{
  "n_layer": 8,
  "d_model": 448,
  "n_head": 7,
  "n_kv_head": 7,
  "head_dim": 64,
  "d_mlp": 896,
  "vocab_size": 16384,
  "activation": "swiglu",
  "norm": "rmsnorm",
  "norm_place": "pre",
  "norm_eps": 1e-05,
  "positions": "rope",
  "rope_base": 9800.0,
  "rope_fraction": 0.5,
  "qk_norm": false,
  "attn_scale": 0.125,
  "bias": "none",
  "tie_embeddings": false,
  "parallel_block": false,
  "init": "uniform",
  "init_std_qkv": 0.0244,
  "init_std_o": 0.00609,
  "init_std_up": 0.0244,
  "init_std_down": 0.00431,
  "optimizer": "muon_variant",
  "lr": 0.00618,
  "beta1": 0.95,
  "weight_decay": 0.022,
  "lr_head": 0.00436,
  "grad_clip": 1.0,
  "warmup_steps": 200,
  "schedule": "wsd",
  "decay_fraction": 0.829,
  "decay_shape": "linear",
  "final_lr_fraction": 0.0,
  "batch_tokens": 32768,
  "seq_len": 2048,
  "doc_mask": false,
  "train_tokens": 456600000,
  "steps": 13935,
  "dataset": "wikipedia_en"
}
MLP neurons of a small language model. Each row is named by its layer, matrix (down: output weights) and neuron, and shows model dimensions 224-351. Each number is 500 + 50 x the weight over its row's rms, rounded and kept within 0 to 999. Numbers have three digits each. A neuron's up and down rows have the sign that makes its largest values positive.
After each neuron's rows, "raises" lists the tokens whose logits its output raises most directly, leaving later layers aside.

L3.down249:470448485497492482529419546468466485546464412574411559480457548458459474520463453468520529524511576498463440439449493532504497410465517402538503529476583543412485506479451524516484518482472567517559568563499464476542496543509555535546540530580530571527529486482429558421542552571494476455553476509497517527453521443445473508448486550510459522541558468502481450525395533559526564517579
raises: "ership", "ably", " von", "ously", "ities"

L3.down709:520497591606547484426498601586529480492567414530487501499476389551551458517483478380414503496487448529410526481552509393486551483496503584465535577578585469529537447423452508541567526612469571530571617569523525568425508513531521476492528395488512515610554492438590466558490501493524513548465523564421537437543475532471477454435488456450487468519588513465451456560447462425463560508408
raises: "0", "5", "4", "6", "7"

L3.down733:451569516528590479497461420567587535448482428532553529514562505485494466490563611531499471530509506504465445500545463522581477473442506568534543518469565401494517622467542376501570420428555481528513533493436520487464522499499445524610539464516530629477555530503502456524459450491570535515458637505574476582519508429445553551564531600561566558483574484491569528517394499556555482530450
raises: "age", "airs", "ember", "ts", "br"

L3.down298:475443489568499426412464554545481546524421401527524478484428476454455455432528523406491560455535496511509552471512467521568399497511442516455520480423425511559578448451508552533539431558546591474470539461514498464485460612434539431546410376514554560475440516456587447456511501417540524432500466527446495577540476501518485529533474530551543486528466440495513496491377570507455468538481
raises: "ces", "cles", "ments", "ps", "st"

L3.down277:511439579417514548471437473445502478480456529455553481456552517475507471565494423406547480526545493441554327498512525521521481478508414409610551479547502515469551547528485647457499560604459509458439585485576419531528510555477534466599496594475416394451500431606504552518430467562535545490531571558484495478522449514441470507504553556577601552433473492471460499474511484495502484589395
raises: "ment", "ors", "ments", "ique", "oral"

L3.down635:617498474491460500552446508492430457538608561527463516621559553491464465446448528529530428569471516453476541451595523402501490568603508472550524498301490492443511443512482446509551598544535495587478545509566545466409512462532537425508490434614516444472428489538457504460522400513486437536516509413563464523568493500463546479501497504381485443496431575422491556566512481469497479446511
raises: "wards", "ward", " wing", "ral", "ern"

L3.down604:484484480461543538508484413541544468573459502509398596486440569489591485434510488489470533621526571518496452519467595517560429493557483465458504439484452512519474584592464476604503475467541443522479606535560580528553456361531453450476415608510425406516525470530495490508476506373540557546504519421489540475467490461506474446511575453516535488566482474452485507499422485510545540516475
raises: "ments", "ment", "za", "se", "z"

L3.down447:556570461335478544572555525549526467519514524487467544513560491493475576536439508562364619519521496466415535618451486544616562451483488460475536416559521528478448500413520521493516530428574471432535392436545476430501519490545520455481513583496487504502523463402500543482436524471555471416512484441479466494492523455380496494460468444479477497472520525484469490497516460403512452574504
raises: " be", " become", "pp", " receive", " have"

L3.down544:515560531418534526352551463486530377495551475503445586561494513544529458458527520503427449443553465545556485576535539626427427531561442551469479449370494438561499534552443446472472503503540455493500530501483524466499513569510532488586462449477497486447568504527467468471536524458514534523543433420485508454549539528556575509548456468516487538390532463435437435451528474569491546428543
raises: "ings", "ulated", "ulating", "imes", "ulation"

L3.down374:534446451524458510472513528537532462457591536453572526456584500477547521472415530358465477483459515552402506537533458539522499512592405459528451479564467440520495455513514570588420441456488510514481569557545547475392511532455451448521554451519537462494516473450483576390484450476549471374600468453439476560537523520609524419504510455517514535495550459469549486540443470534496448477507
raises: "yard", "y", "sh", " Capacity", "esc"